MLP neurons of a small language model. Each row is named by its layer, matrix (up: input weights; down: output weights) and neuron, and shows model dimensions 0-255. Each number is 128 + 32 x the weight over its row's rms, rounded and kept within 0 to 255. Numbers have three digits each.
After each neuron's rows, "fires in" lists the words (lower case) most often at its 100 highest values on Wikipedia text that the model never trained on.

L2.up824:048141117155099081125079136128109171132156143133117098142143123139122113080122125148113072118118128132102171099190106088121165102139148122119173116192159129125087138072089091126103113093142148153115124158147157175126022139156129091119108172086128177125159114122181133175082097118110136160089131153117110141149110119139135182144137087122115147099134106109121160137137140115107094083159132138170135177177142168088140086100195078121113171121137171155144148097090146117143083128128151138105086059104166091198088139151105136159166132132182150048170186144130158088098170123119164146124135132104119093137106134132129058168124107180133158166160120142164120100133168152118090140171188099201073121142165075145093153081130119120034132095164155157171197153144103118110048094097167
L2.down824:050110124166124122058141119125146090170122156121073080104165196106056142089107116112159106162069114183114122137104111103098085131086115106118141101182132142152083150080192107183146150148102148123108072119135157112129108083140140146149176179158132160065181098120146129178163135143124204108115066090140120085120110120126116126141127136120153137132136138117192114134172144114165085193165104171136115132097144155131111110097135108070106127099095147200178145175085124058113119095144143134144175078117114106164077156119138141168125159130122125135094115133153108131152115138155154164159150140139138179185126144124133075170142220125135121189147188128127133078152143137092177123132125096145140124114113114120137122178134087112170168123092107176148141092109066094104164155154135
fires in: "to", "t", "not", "averaged"

L2.up825:144169113122169092119151083107092105108089154080080085121115081143183090094120096144154132111063149139126087114146123039147114141073172140126137082125178078070146142146148102103179160113130147139131133166105146164139127097120112188127096142132180141087135184150163152126152120189116102105182144141097098187096143098204109079126103160051147139139178159148111130104114122110130060160080100100149161186117083181058119193157160138194130086052118145104134189186161073146161126151118058145139144136146130108101177183169074103141127133135088132068150168122163122109098133125063084116122137050135131126125123220181094097123133109068104138126122098162168152120117094105142130145138126159105122180135134095103094074119138092106181150088077135127161169123107147119115118106193109
L2.down825:139162129183111148155152101101125082102189116103141095140098126139112151121106141224104178124134070099093168147143150096152124126149099100074098140176100134127154138100062129181094082109053131126160145151116134121159136160147137102140148100125189094174156120078106141121150117111121131134146145156152177100072124178107133132129183098189050092160103126153085137075087119115159166170099103136109135137140133113081160153136167143142096147036111149140113154193114148130078124143157102149121064175099096123142164116142140126118172128102093116127073164127155116134089165158132129162091145119103119105113089239097131097107095126106091110141184109188175159166073130107172115134112160056116188120092088148103115101082111161195148165157119110117126126117192129179133136146248168
fires in: "would", "to", "will", "on", "said"

L4.up859:105135104122163160120175137148200135081122153091113136119109172067109123134158120129196120110149132123144102145163103181081086107110118186093122114037097108140087141131154172096146093145138093166058137090085133128169125140138086133130140158204081099129132139146188152122156168116108095142113136143109068130122157101106095141154136141082155135138106109099167038101102163178133075093149189130154148162078118133100100163159086097150115077079113098138113144119139120106109134095157169104116111079155126123157163101104171159196135105154112107184102144105166069036123125120143079166082085120119140149052120139135102140109074138096095135173125090152119169109117087157167115174137148084025115153107144082178099151189098123102094177149123097141144138127127167148175099132099151
L4.down859:091085140074179129132119058187128088137153139083123147092133099151152160082086140059174075174163111079104100152208168137082158100173145203119133172122121163051120160096120106124123122112118100175074139088116083172145113120159127102186154117169077118086107187127108127110154149123096137136166112130181132109145190084079129107162095054163113132115113117125172139102115153117083118145090141105152102161188204091126132135202124146126121145105063170182174158147170159135176127161052105097070079101120108119053169147164150181150109066094121119137149138148176088154172145108122108122149081151092153151101048168165106085063155168098126149159148116135095124109153134097097134092141086115096091171111104131162111141125156185110154177180150099109105090163129143101149129111178099
fires in: "of", "later", "after", "first", "resulting", "latter"

L4.up578:162126122157098086094144117050131159139142198138142134174149125130165135080126115178155126157146127178158056104115154129120108158144182115140143060147142109146117137120164066117129106087086100127156105169116065138133100133153137115030195171104153132130143103103124155160174092133128130115132104129094119083083139133163150104099116159134117134127170084135109093090163155114129171157118146108077085152156075113141161127108113125138153176103150172085112076181148149129122129116088178120085099122119144139184150152063092122083160130104080163075149169165107079175077117192132166122113178083106146149155121133150106096132153096178171072096118065128171113145125096101179163095088093188081144151074027127137122144151092076125120154105102141154165158212174140149115150162073157
L4.down578:091108127077082092163184098116061136115138206089145102164098159124174133074129109134159122103096101128109126109127127111134091155157172114117179218078113236134090093172195128164163197095116135132136111115126138090122129123127108121095134125116157126152067127118068105069157117117144111080108155168116135141090104149136136111122148131103108118133184165169122070136148124097104147184128152138117142129125102118146100112123065100229139079146142207092128160132132186079158159112141150147050098150077081117133054150096206192117136054123087121083135117123155084131130149163163175121088129130129181107104147143166139073113162140142072173082107134137117123146091187130145170144132125149151107131113120160095109125107130145126141148159096125119125205101226163116164158078145095
fires in: "can", "which", "could", "that", "be"

L6.up1210:146132061110109148148119103036055172076154120124124119125133170134145092155119166169161125116052103148101124137140129092105157155169107097186148149114060142135139138141107100144083148174089164151146139145146109136112110134150128106118151096143137085221065156156116114200029137167130156116152130097117093067080103100148123121134127140138180154081141152104138138132080124131132115172118111134146084108162134174106160123148082146145145140077121154118179123143110146096119138156121172084185104151117143150156107111141189093137137159094163162087155148105145100102079069063083165123165114080127116147140146159187183135086149127116193139143115134089153125099136120163139165143123154169111088139113152147064181128121152117055135069103173149142191202140129119174160144009107145
L6.down1210:081131123038130182129108138095138077146160233090131125157068140171160159167144090102132112107117129144091109131129120168100126118142089098138108175129095173147147128130184136101081115118123146154095126142166121125135088096098161158069176149158108120078107106148086126138129138064136165075124101144160073115084107131093157137117179148164112096158172141103150112109131062151120091133110131182197149171088133110184165118135152116143091078078113124158119159120124141153122126112113145067083144078155128163120080116128118113130137138131118149123160135138099094113120039052081121102165096060185188107112186101118099131118051159190138169190108172122070192133081156074133150095141129176128148161117115199147154117095139079108142196131179141123132134157152135138158132113154107
fires in: "no", "be", "could", "also", "can", "may"

L6.up907:185150127155093136112089084129136077151178146106057123110215075116137101088109142143133071218172083105101132131133109110132117152075082109177132125118117149155172169086172059149088102167121176121153107108123128161145174163123140073104149175115157055110139169066130142156093117174153107131188166132105103131098142161135183116104131130188093140148157104125092129147110153055167102124183082175166107088124120155169110125121127130141127199161084093160151110146135117084105140184145102190114105112105139115204190100104128139117179130113170142107105163191109092129125121125113154135031119113094151114142123138171124122086131107126152111136171127099084160151103161064148160141157114105133133160112061107112080081095127155096125075128173142107168184117112072146077188083068102
L6.down907:142128158160104165140141124074119212066098186161109173165173126100150171094145085122089188140134143128168115105146096114124023074090142124131146081139151106129057159073142193095101128149125101134125137135095158129178168131167115130131126168142110103121122073171123130196178084138111128090129090114078105056150103095120132140117116162172089104138116123090126153108135102163129114143119122110157116151098098169164079153135123071139172110123151146124118185156119128139102154130128107166152168152155093074044096113134155167130140091109124161135066082170165101094086099151118118137231141156112192142110096165146097118185112127090204116194106206146140123106152137131122121100082158135140118149171149172090107170103154048128072140161147150142136139085193089142095174085152119
fires in: "to", "not", "be"

L2.up253:089111175123124059073175169168168105163144182121123123096172110161128146090132057141159125048144152160063104179148145147128130184093124159091102142107121098117113099112142154106137121150086147080152181155119130178182132142166131078107125139128138140145144085166169092131175119125143140083168136128089090108145158119094102117096116117163168127077108130128195098151149134114158087124118133136105177185155169176186126121156127210130201150119116146148159110116092105159156102111183118072182077111161120126080119127100120116078101163087123121140138147127166167116156106187141152135121108161148023146171187174157117109099073073079135109097173149167138144128166148169109161121053134106133123100117162127172164142093143088083094063169105145131053098142150099122108115144109125
L2.down253:107131130157140140130125122078145130131186220113147130140101080114096152136138153135163148185096172118162176123142099146038126097169089093103120136115130174139126078192116154109140148093146124157114110139142134122141132124120116061145144107166138116095141155087061155118082157140126193176134131136098183048098175102152119165127092066143124135121103083111081127152134131110163151129123178124197127113106201088086079138114086102108107153144123137105136172113082185067183128129091135134084104108061110144129168099144105129143126158146131139119118065076117121127119100082109165141155141134146162134111043110056152157098215170198126085156152142176117145158175139099174162153173105135148142137126058149090125120085122182107111123138133101131174093162067122168178127081063116
fires in: "at", "to", "of", "representing", "orbiting"

L4.up402:176156166127155141110116124085084146105120158118163135117101081138089181142137185078134068175134147154101138153136147157102085140122129154161191230098118195093129060192097149121075135116152127090139081111134131112118090104115179136170144141152082120106146125134140142140144121150133057154166124167164064168077180137103195186128112162167091155120135158102142095108089129152177134200063156117117141140149098109199124110102120121126131121124118068121131125166085189146203132153160159077104093141163163120130124147148133109104148117140067129094141130150199121114137078098155120162144111108092090017129125125130123130134134111106156132064153132146174117117155149188142170154173120165099101111090129127153145138160112125123115113200135121161111165122127126174080096089093113
L4.down402:107225216102140101115112174123140189085154168092072198118123124108063124135121132110134113137116072144177184135119148154151054148150147129148192150117103137183126142130113124123152159152117110159114137145099177107174167159137145102183085130150119126143142066127123173117149089137093109140157055164082109169104100069160105098132118159115152160058156155124180146101154126133112118131128099121142104081177096179145085147153090142097104137105121144140178097148128190076149123134157119130117131104159157136133116156141133083106113185086116115142124092119139159101162116133138147083111121142132114093143095148155108066101151094133136135117102137156113136138174078178098157171136168138090109072107141171066196164157171087099137128157136125170019129124174136130095144135079082
fires in: "of", "used", "from"

L2.up839:159128094107148125176140207150156102122164186115143138205143106100134164073134184124119143177135140158109169130085128207109080210091123201127107120119133156135124123075080110101123148184152129135135153114145032165107162140107146097090100104147131139082089122096044108139144119121107111144147083147124175094135156203163088161119189034131128127147110095089184111129109128135109096118091152167160121139138097099109139169161149167159122157164098130126136124129113119063077092159112149167099161116191109145125078103063159147138166141115099137101167142147114102093082090142053129127109163111120128076124130153163169185127107168098155102104135107062080110135143114072074144144139127138133133147115079110099125101134089131145142137148173114162113107166164122163120083195137096
L2.down839:156131149107130170056156138115123147131165109133088148097087123150114125115149106141111133174098133103098123146112111131150154117108135130132185136108147163055116131088121112124177143111111112146129141134185152101140132132122184129153079134081125161120154100101110095088102085122125130106065141149082106120160144113144136128143101075105049166099095131087129173163056136174111129195142159167128089158105158142103073129083102112057167124080126133154152096148141173179121147125165148175133113105089177134113124077085153154156147124106110208072154114109147207116105195143137120132105093086087156160152099138138142161113120193117116123122125121115099134104163082215153141097088088189145134093182155105163121142149154119146108092120109091112224124104065120072074151114141124
fires in: "of", "from", "for", "candi", "as", "on"

L6.up528:143156111093110059111114141155128153064177113119115080086109142141152105144163122100149097110123134122073104105165098180089121119136149171077052138063110116158071145156089123103089142093164130149081145171138181117104072066127192109095121161152151144076171070083133118154168110125101139151138154106140140122102120140116114095098138118106168098125142062126160120137122151145106149124130116132137131126162120147061115078177104134196098167136155151094094151103120166099121130090078065108139115097122070107204138076138173151090069090097124092067144100071105115099109136141089098088067148140119118102106073146112164136136083107140115162069151140122151174151146149195112151111130108072096165125075053123114090083155157180145146114059139102132177137135117170135051113136127127
L6.down528:121160166169141121107136122134150103119124177116114142115091142142139172081129145109111141095062109126115120084173108126098172090155131111155197060132053101053161122126053153081130164140091091093102123111113107172134115108136131094083151158147113133100143109121091090096102116136126149124160070154125144105148144128139122146131089113165164072063062168141130164140134161101136132085133115185178146145095148139141150191132099154166099104103114171116148150168167068176116134100152123138124163189082168111121074127181077086110066140130097154158144188107131145122100114118100107076185128097183122132100141126170150137147138139112131095099093095124135180144071159179183132139144134092142133158125096068080160083174159105146130170129094150175128028115176172122210166186177189
fires in: "and", "when", "in", "order", "until"

L6.up982:155149123140139063108166126129177097111136108169162136106117110141118118166067172144108101168092068172195037157128147185151118134130150119101148097124103113141123176152152171178090111153192145133129150139089098109172124165122164101101116095116085174135169122165164142162159097141127144098159083082164172111085117151105125135130146151122153115082113117120138145075191127086132117117136176158133085100143105039143131119139094151125150123117180132165128120163128152128140115138139072137179178182133143104132123108135137099086121094110155127141211154186135093154126139084073178130091149085183122143105079122132078127106083070162075105173081147145159183128149218074173104116183111129086137143088141211166112122120155122103166124138116108102137045133163171095158077073124114
L6.down982:135197131142143140103057156033128144163117094091158184092140169092083101122108172113136133094098116146100160148142097200102116168179117150086075149109102098108152166126159147141118079110132126165071203074084091150109055128115095145130120122129119176129169100105125154159126081107113128084112142124146146173137121186118091192186155088100137149051110167117138099099166092080106150114184114118170086097129185092112100129138101118071144095129172136085109129162185145168121151163062145109130131179114184093094145090177132129154132164072133152125131068170138144160146113149170127082123094123105146191202095138124111173087093147155065128194125126131132135096133109113156096095196129118149128161175157101132064102158129121162141166112106120140128113152154143112147088101140097
fires in: "the", "by", "of", "from", "vice"

L4.up989:144112145167090086141178125216129130179136098141159144119164147119109193104123130120122195145096225132142135063114089167100096138176162152107140124145137172093112154191125131099163144158162111081123172081069038141103183087162177097133095127144142111135127146169149104115117152146117128120172135088159068117188192033103126137120133156173137143102142133077129121111103190174178102157172126160177078136111092144138135100111081176103090086133134121107150110114169137135102110129142155121134172123149129089120126164111125109076098140155164128124106137138176146101111174104097161131126142141132128097106115105137151127095139175113208144167152081149119125202106134141120104169145106143156080186090148154153111151172097125064189126190124115162122092097135119133194134136079111
L4.down989:066118159143096103153163141150096101126149125140131134132112116205104120109135132137132139123122224088211071115156158100106100195104090173100115192093098163109121091147144139085176155134168148115115159147105093110116177116068124116134102104170185062178166147177144165127136135101069094045102137076095156182157138128126120150110096114156152155126146080168149110111166172183163146148155107146181136152162118118209142120059102101138102139145153125149144080113098090125178158129104098148101188080115110121127163125072102138126119155125066157086127125170164171188107108141136128028157078138161074143090080107115139136111125178107117141077098146115130071186111127141122107140148230085073065083092157154105130148103101173076117154084136147139152102071130107125132103201101122
fires in: "school", "college", "from", "at", "degree", "position"

L2.up140:131126161060094104089171146144137064154130135118150108140116125127105134174087137128168146090062073124121054138162114083097106157156118147179145181160167167120139082077123111136154137114139146100104129135134160102180099157137103166148146170115131184106120183124174130141133138133105049146140127116136147173117166132134111126104116105130117123150129148150116160168128126102102103078176106078128129205085143158114139169129114149128144109129110158156093110078152139056130157112146099100117081122126038102140159202121160043120166171068149152116107159136165110160137094116078121120089144136187112133161109106058128170118106122057089091084122133136109112110181134129101073129155135145172117126141168129157088166092125047119170077169117100084148134130125109143164200177137167
L2.down140:083160141102138203134116122173152111097108134172139102150135156092093147138091148148112152095139132133089158155123145048114144081124110128197088155181163123138164103178146153135144166118091128154189091157121096140173119127155153166123141124113054097130106151098145124180157159178103172125130078121150084156096176174096100106127162088113119147118144069146149172120133119140109154156099088154157131159127172164171081118134176110136163123051155106141204084095131100113122149135058091084122093089136033135124138104141129132146186171120168110153037099171126160136136107098136129164090111134170099098142134167080060146107105153204060135044107153083101171144183145153103126093096159125153078156145085163072070103113132084116078142097115083144099145144098163050202131151130126
fires in: "of", "part", "match", "joint"

L2.up1645:134143092109106150137094149124119128099114093154103124154073137125131169114145122089088087069185157101136097195107071181089123096131178148091186145140121123123157117126106114137122179179187178169131183113182180139160111104158166111138135076147085110108107120137125155078205133152149115166122186188093067138145159099119180143142123162166173073156100104145094117094162122084081140159068152099150140149141138125161094148121119122128160101150106086144154177094142150114129084133162166147094106147188152103163169091163195069102191136124129110143119107112103083136095162094148137113101120152150132117107127156087098223116133095108129157147119119150131109073197117129192166170092105091121180149100162146086134120121115161137171176161089165090104171087115162147130152110040105
L2.down1645:071133166118140173090098114077124139174155125111141144118073159170143129169094085126110137153109080109149150115143148107135131130140156106102158080118131159117112164118090145106152159120164117135140128124191110146123130118121097129151164130158123143147151114130135120045183158092107122138169101151083117089067122138120125182045169132122114130148093210116118125103076124196103124123128115140176090120137132144087112110111055134168167076143097066171103124108133120058166170135110103168116172157244207107091126161116119115169086105109143144120115142171108162199158195104166152109085129113118118128134111153123099099070141176099088103095185082120153143099157087169104096151106095130119088149144173144058174162100175119091111139139123102124099125128120131120097153107147131
fires in: "of"

L2.up1520:077114105161113115131133085159117112151123122112126153180147111106146176087150144222121171085148104142159087148113124133144154138170113113136128089147215152108113147119128112149110163135166143170071186150116137140104127101088126086101100143119153100150151144165138136167144121156114121128148100105090161122157096183123106137168085121144092115211206130102110133090101169166173111081107097069105211166166064152105159115113160122070156148130165095155147151088128115171119217099118165135163128109155040095135129060039123141087113140136137142090198127098174113088124128158122149136165165117190160143160171154097109112133061115111141079176113081162140146056142072105145096096141117151153081138104162152124126102105072114143139118131141140126158136079181085185175080133186093
L2.down1520:094145151127109107135134146176141140181117195091120140142151170152115151101117120096183164147161189126121146143135138075177084154131128080137150141148141137173143114104135110160141138105137183104109082070105162146133083121109134148124119126066108076089114077169137065123162143167126138127154158115156165094093067061127208181150142117081164165111099165156171174081108124137201136159104111139143074150163117156046112107120128131137115173142135084117195133091150111098112152117134131071087174159145132145164168117118117166094114106102133151041185121121121091091170146098137122085155172125124169139150080172133086148158092171117081119115184146119115173144088129059096095135119090151119160143120166112085156030059111151129093166147090119109127087067167165105141089150136115
fires in: "to", "cannot", "population", "not"

L4.up1095:110093140108122177080128097123134139202144106141190094091125133080102160063108111138086076053147146106084113110178121148056102124143120166143150133061101109079142091179127118133109129160171115072138110118110149133122149108133115041118152149213131108112079188189128170108088148139206100152194117092129128087129209164166136160148110152163159114155123089118158068138092167154139114127133157103154175162073108143111137131119110109136100124137095158144108131142156118083154048144114089149151116168112123114165079104102062116115112146138212150109060102107132075100134114176108147120090137116108174122092154062138100101099123124165137102106116093154130167121144122151094105160116151074108062203089083143124078110127139151086147155133138130129051147076107156142131153158091153
L4.down1095:088143150085183121148126164142154178114193177135119122141129096130149152123155075119107159072151153130162170066167112089138152111113108137122134099153138139110110114149136139156134098094103180102192106106183182127111120109152072064138153176149134142145099101134136118101154140134113088155170141104119140163070085060111125138116091072152141110116068128133140097089130114085079169088138076110064107135058093172143143100130157146096126156111137159172111145089157103089169116123189142112115148123098144116157134101113084176162195173162115203121076153195139086019130044162143127090141150173127137149099160098115132046058154168158121113080087104183137103167143097155064160111112121141172174155089154159127147131140152125103096161206145126086086119192154084125146170158101104
fires in: "of", "first", "than"

L4.up703:163135160087111187139128124116196127204161166111130096171140098153086096146136156143153172177137113138084172130106134178121094139127137110080113169081127127095079162135141135126065136114165130108132173113076087146118097155089105121186159098103129095113126123088117137137075131188142107138135107122094146142137135141141146113161182189117139123156073122103151117106122193209130091174154179113068094124122140099175130109145195129148147136115086091131106120096120157090163101137109166170147079059161203141120110110123162160146189150070175132150127179145109079157101129120163151115103139152065125138177093138117144103167087140110136130169120099150102124106147201117164205213215125148113141123078116057127151111166139170133094124168117123078152127137120108098131129093109127
L4.down703:250117168073131142075110133154156097129100164145149129120110122149101167123139108088098158184076138102113099129119118159112130180190144134086165060105133116094088110070134133175106118120120150061113149109151117139101125115145185124176115081051162114104085119135083076154161139134121113056123138185176109100146156083148099153157168168182134131142107142100133148136104158140140123125101152118123152148147063105108044132162135061172131152107168139084100152088176116111089141157117101131129084114200190212086180156133163125126141102123116102066129113092125111092132207122169069110084137153059135179170139142124189112106126136121168144108145125169144167149149109103109124141135127155118095211125115120106115152144134153107162120170131170134086158138124113122090065071115106
fires in: "more", "most", "much", "very", "only"

L4.up1037:156143151093130085167133230105059129112106124094171132152140103099123171126146113132123068124088135085126080177103103160123186132165133121137153147094149120147115124079096135158115100118115109121141159171134169124116168151162153148165110191163090192127145081084135147151153080159117118081122140135123148119103150128120108123160200127143119115120080098183095180141140103136063125182155080079152147109118108160107149097098081168063160180171141085092168149160153080117119091144125107149061128113205118069099165146095157130108118123103105134131108034156087110169147066106119101105110113086107154105130114167141078143126145147094105168122129133107053135095132074124115102141101086109120104115114101108132130121096093098097091102061183160127162195086078064118110191166118109
L4.down1037:090121132193146105102179173086128182157146158122129086093126157091131116104197098144087158097150127139122101108107106091124137123149119136132068127145164104110114141183134132068168173138171146159132115174089179109138096193154081191089085161151131161204177159080157097094146076106054152126180088117114151160073186128046151096072136094095100138150175142137085068154119137088106154122157162160173099125088193140098133185162101143095123121143048082165143056143070069145099079143109131081094169125123120157175133187131090117123127111062148109168124125149099159157067107118136124137098166119122188111110152121128112136121170054068170114115090154124099122132094118079149139184107142076113121109176096123138082181106176101100132198135191121096151093113119154150119127124149118
fires in: "of", "time", "before", "after", "determine", "caesar"

L2.up1834:105135133147140146153141124084167129205174185095130066174141148137124173132129163103149145105111068104094154090108077140121188129129131173050118104128137123138126153082134123161096140143090121127130139104158208070138104141117087171094106180197088097099100089108117134137153155117082114086115106102148162087139175129126096133142188100118092116116158149100125120182136146123093212095116168164075111134146088118086147170107127149167050079196093101138161117095106150130168140080063131131103141108071111105158093161095169165147132106120126091129140101100123125069104087122079074169136173129115115096174135134128136120136119106101130159100196116168091121166166200135109152133137148084104112094130121081155150136136063165126086135120216088150080068145108099136128178064112168
L2.down1834:086089163150135192151120080172095121099123189136095106076135147152149173157135141110096106092134149123094128153162132100172115147108122185141142179120117077117079109148164119146059115079091142119088135159115066151108131154153148169113084100138106090145102109072186174129153051154152084053151150101101114139133079159193152049102108082153114196066084098160143169097110114178115147143127127117104126109116159131138115095097137143101167140106141154121132158109162086166093137117159135099105123105123065087118101153174130134150148144084142153113226117085079134104149158094110150148093047149135113143110151123092111114143141204122096113162147183174129142148110145108099134153134142109114129200111128128122138087119163166082088147145174116129163138152116119139196133170150102
fires in: "after", "of", "following"

L6.up1627:105145118135097080117135157154143131147136167110141134169117104108122156158172128148092090145110132129145136111174164190088138147161145119155103185071068157141144172089096075159073123106110133184131119151180061189190121120166136125130145123085100133125086148155192179212078103147104100121123093122085108132162140192197163133126164061184114121152168123157106142091126133136099163130107132122099104199161088176110098150149106130156169106143161203121142142125132123115088125187127164126167082117147181112112104136126084091135141080144156166068103096085135115145168167189116080139075171139089171103121152088185083119155203093141129145183142071164126131187149139119171118065140095089105156161121104106109121148147130108143105146119123098137124141182136108142167141051103153
L6.down1627:142138125144126094106119094117124095152119168122137065134103137130113084126144074150155146167141138136084047086099167127133047156140172161070119161122149155149132133114125136138109141164137133096077077147127157056176090120126169137093098083129090139146128160092195118084081133193160153144118129145066116127095115148139141184068140045145164110128164115105175142121119125151122104116116100148072188123171129151137197115140097093156114124136155165062119075110192120135154122146122140102105119089105069131133167140122157136117064109119108144088132128109136154081126123098107117160117139123145085094106178206219059098175161157185167160046145109113093137120127149079087173066122138123129177186164124128130133138096193159171122087163148180129137144130108091180130082065109139
fires in: "can", "it", "could"

L6.up440:118106193154116115109122102150156157144152136134162173171058108116167108169125150132139135182066096139174086107123107143060157106106107086181132146124075162139152164117155114133099184163154136066143146154125124160111130170097097100125144183133120070139121125110078057077081135131111145107117119066112077218156136141109126080144131144162094174085160167173082150103122065150125148135145119147088102061167067067113151141096121151104117153117125189106111135097134127158116143133138115127126137147153155133076114062110147130167180120121137122106112104103162093165142154162091213193126176141119091147096159124130107119131160112110156054111062144157133112154086109135128119135163143157140092138136131121107132071164096117147166078051124115112155116112120129098212148149169076
L6.down440:126191156115112108107135152128090157143120184115152105106141115113128065127135181158169119093126135155114097105154112136064156119068117057145131165129114179146133174137168131109099124137190151102146101176114133126143149149111115113141091108123113069123122133155155087126105097108127138130083077108121066128126104142138138099092074091168126170115065164112121147148108116108213168141138116141141094093144088114095173095126150116058170095168099117113083204083113114139113120102146130108114135079098107146116182135149096119169122139108159117121142149158113129126156166115088182148108159108101088127132112091122135107125180091138119168129049122174136122142112180159122161162155155131043112118187095114169133104161179134102154094052089041145135141108073164128163251141112116
fires in: "1", "a", "1r", "41"

L6.up480:118136163100069123130132150131117075144152188114160095097104081105163068130185061098197128123139069110120060185131090171082078120190145173116115079059117164112108156127140156143081170101137106113042138166122126115105078143148097159119104148126160143068169100119119177102063135118144155140076113146128127085144129151068121069124134125103092090142128079033106105127082105158166099123172186156123118141091153117130110162169170104128108089083125124125126156076160166139125116053151129176107089162106079132137240112132135111161116063088142122165112142093108044130104125111114157160143088085132074158119152109147122123175144090091135158150146159077164103136204102159126088125150073119164102151077113081117138121145131131149139105065118151122146125103129092097145110161099110
L6.down480:115115178115131170101151060132141101140136111058170195073076136174132097120128155101170122131140130105147141123145129098123102060177076181115130083093151090087123118143142133117120184130102110143124099142098137138195139108119094097112142121149129161102121120203126160131140097116146130095115147168193124108049086166141124097140127130120125170136143061096093083119101114153164111132138151112114144141089147142166052149138148122176090123078142169144115157151129104149158097111113118088059096127096152176126140130158141132125158142107124103167142160010089107146154118124121164206099132142152145128118116068156054149123086146137150070113134166187139128090168155156162137092120144087144142167124148185136104094093163153176170162130135126083182137071070125132117156066097132
fires in: "in", "for", "at", "by", "of"

L2.up1265:138154134090168165147135159095159128182104125108132144058151104100185136166113083133195078121159111076112162118106070136122199080193150132141120139119170092125125103084127114100149192133138061136084140109092167127141124160111120097178154155143123094095204133158088159128184133152151167086084142104110102110163095160108129158117131102126208144064155127148027138110104142140105128159156135206138126111164194155093140197116143174076107145150156126146129086124162166125143094122097163133109102120112098133166092096160150126169143136116125086127146106187165123101149126133117047159129148148095165174109097186154125100068112078151080088167145134093156077123117173163103108138075136150123077168143150105093121147088066148096185154116135159157174060126117145120163124176118156
L2.down1265:129144186133135153151151111088143198142061169130128132119149164140144169128182119103071155150109110125072094176086127105065140100170106170130135120188146140108102152134123161096132169119083144106143111135145114121098119168132102132084155114111122105159172051134144158110141087100179195122092122156112126132106089135123108102130056158129132136097118124140098084110095167076087113177155140178099089149130159123132049099167132142103139178087110096095201072154167124110139119135083120135162218163077147157119172153193083124146151229140141099127190153126080113171087104112131086083161085181069133107088100167096118108148130103102094151121150149153101089163125177208131117137082051112149110154119148083105090118066122138108124106144099086113115095129140173119111143120133089
fires in: "when", "former", "after"

L2.up1461:166158174073095089137110133100135082166142116121105086126137153137172176135145111147163139147207075115039109142100118104141148130086137147072110127097117053133149059136169151194104119129093150137152164133145093097118178079146148117096117115135161122089155133150101133111177164119130131218124094118097117103200176068145122123123128104192148083114147146147166144074165119106104118139080101154167151113156144140144157140163146228100123148110107049183155157156124064178102149134144155049137104173123129142165149148148089089155170078078141166148121134081180143186141122132101129141120067118094137117194101134110149100095166132115124207136170126181115135139122114151097146156129144132124118099186142054071135173129167173107119062096159130130101160129130114128144138124078137
L2.down1461:133158093064139098142158124177089149159075102094133120102102139168119150124156172092104162140080117113127177107176096123101072147158176105110139134210152082072162063109098089120094131097073122125143138063143112116129123106105123108156146139106158159092128186146058137136111165133124123166153154185101133138128121163147152099056153105126126202115157097126134165088085103158101131145111118170160142108082064207117081124135071138091140121135125156173097108077101149118094115148128143058092155133166142208125171125129171064148157178165121148133148143125176137154094074141187145109105108139138162149131131133148117063094133101141060169135165101145067119114191091150183173139121052135123119163137108155144095079134133116086115146129153146067085123177206162164106145127123155
fires in: "of", "for"

L6.up865:084150169141128110165146080013128134073179169156126159082107126078125095139172116159151137134084150083160120192140106104074158058171139127101173140121153162161105138110154167136135115089169118192140162133149179150051091126206108143107101177132112163086128085102106146141170101141109135116146088174122123101150123160098136118094053126123130145112115080154123162110155160110088127081145123123161129130127108145106107117144091141117093135047132147146125113138088115161141123124105120160168139227035086179082154122111137174094111083133022132107157153133145084091066121126097128102115106080174151112123094146160150170158128151170110137142129094081141067071185115168120179177159142114094118146111153125168129091145098116123157122107148063134165146138138123122099104154128177
L6.down865:118130181162123126110083141159143128155102178133142175035103148139099136105126158143121115181111158148113153110128085129098157147208093151145173164091120131141099127109139111169147136159083137127067098138072128130114154120134091119103094108158124124125065105141129160104097147123086108132117189161142140172099117108173193176141090135091111114142142095151121068143077140223156187087165114137079062128192088176119156126113127081162159125113077120193123084194078162172117143130152119116125095170138136138105165182123173114087102144152083098093131116134130137131180144100121108120132108169131185079215154092134108158090146120146184142139098158126150107159124097167097056058173116112125203103061085137116116142163144145103147135108192159168103093123135089095142078126150115
fires in: "that", "by", "to", "in", "for", "between"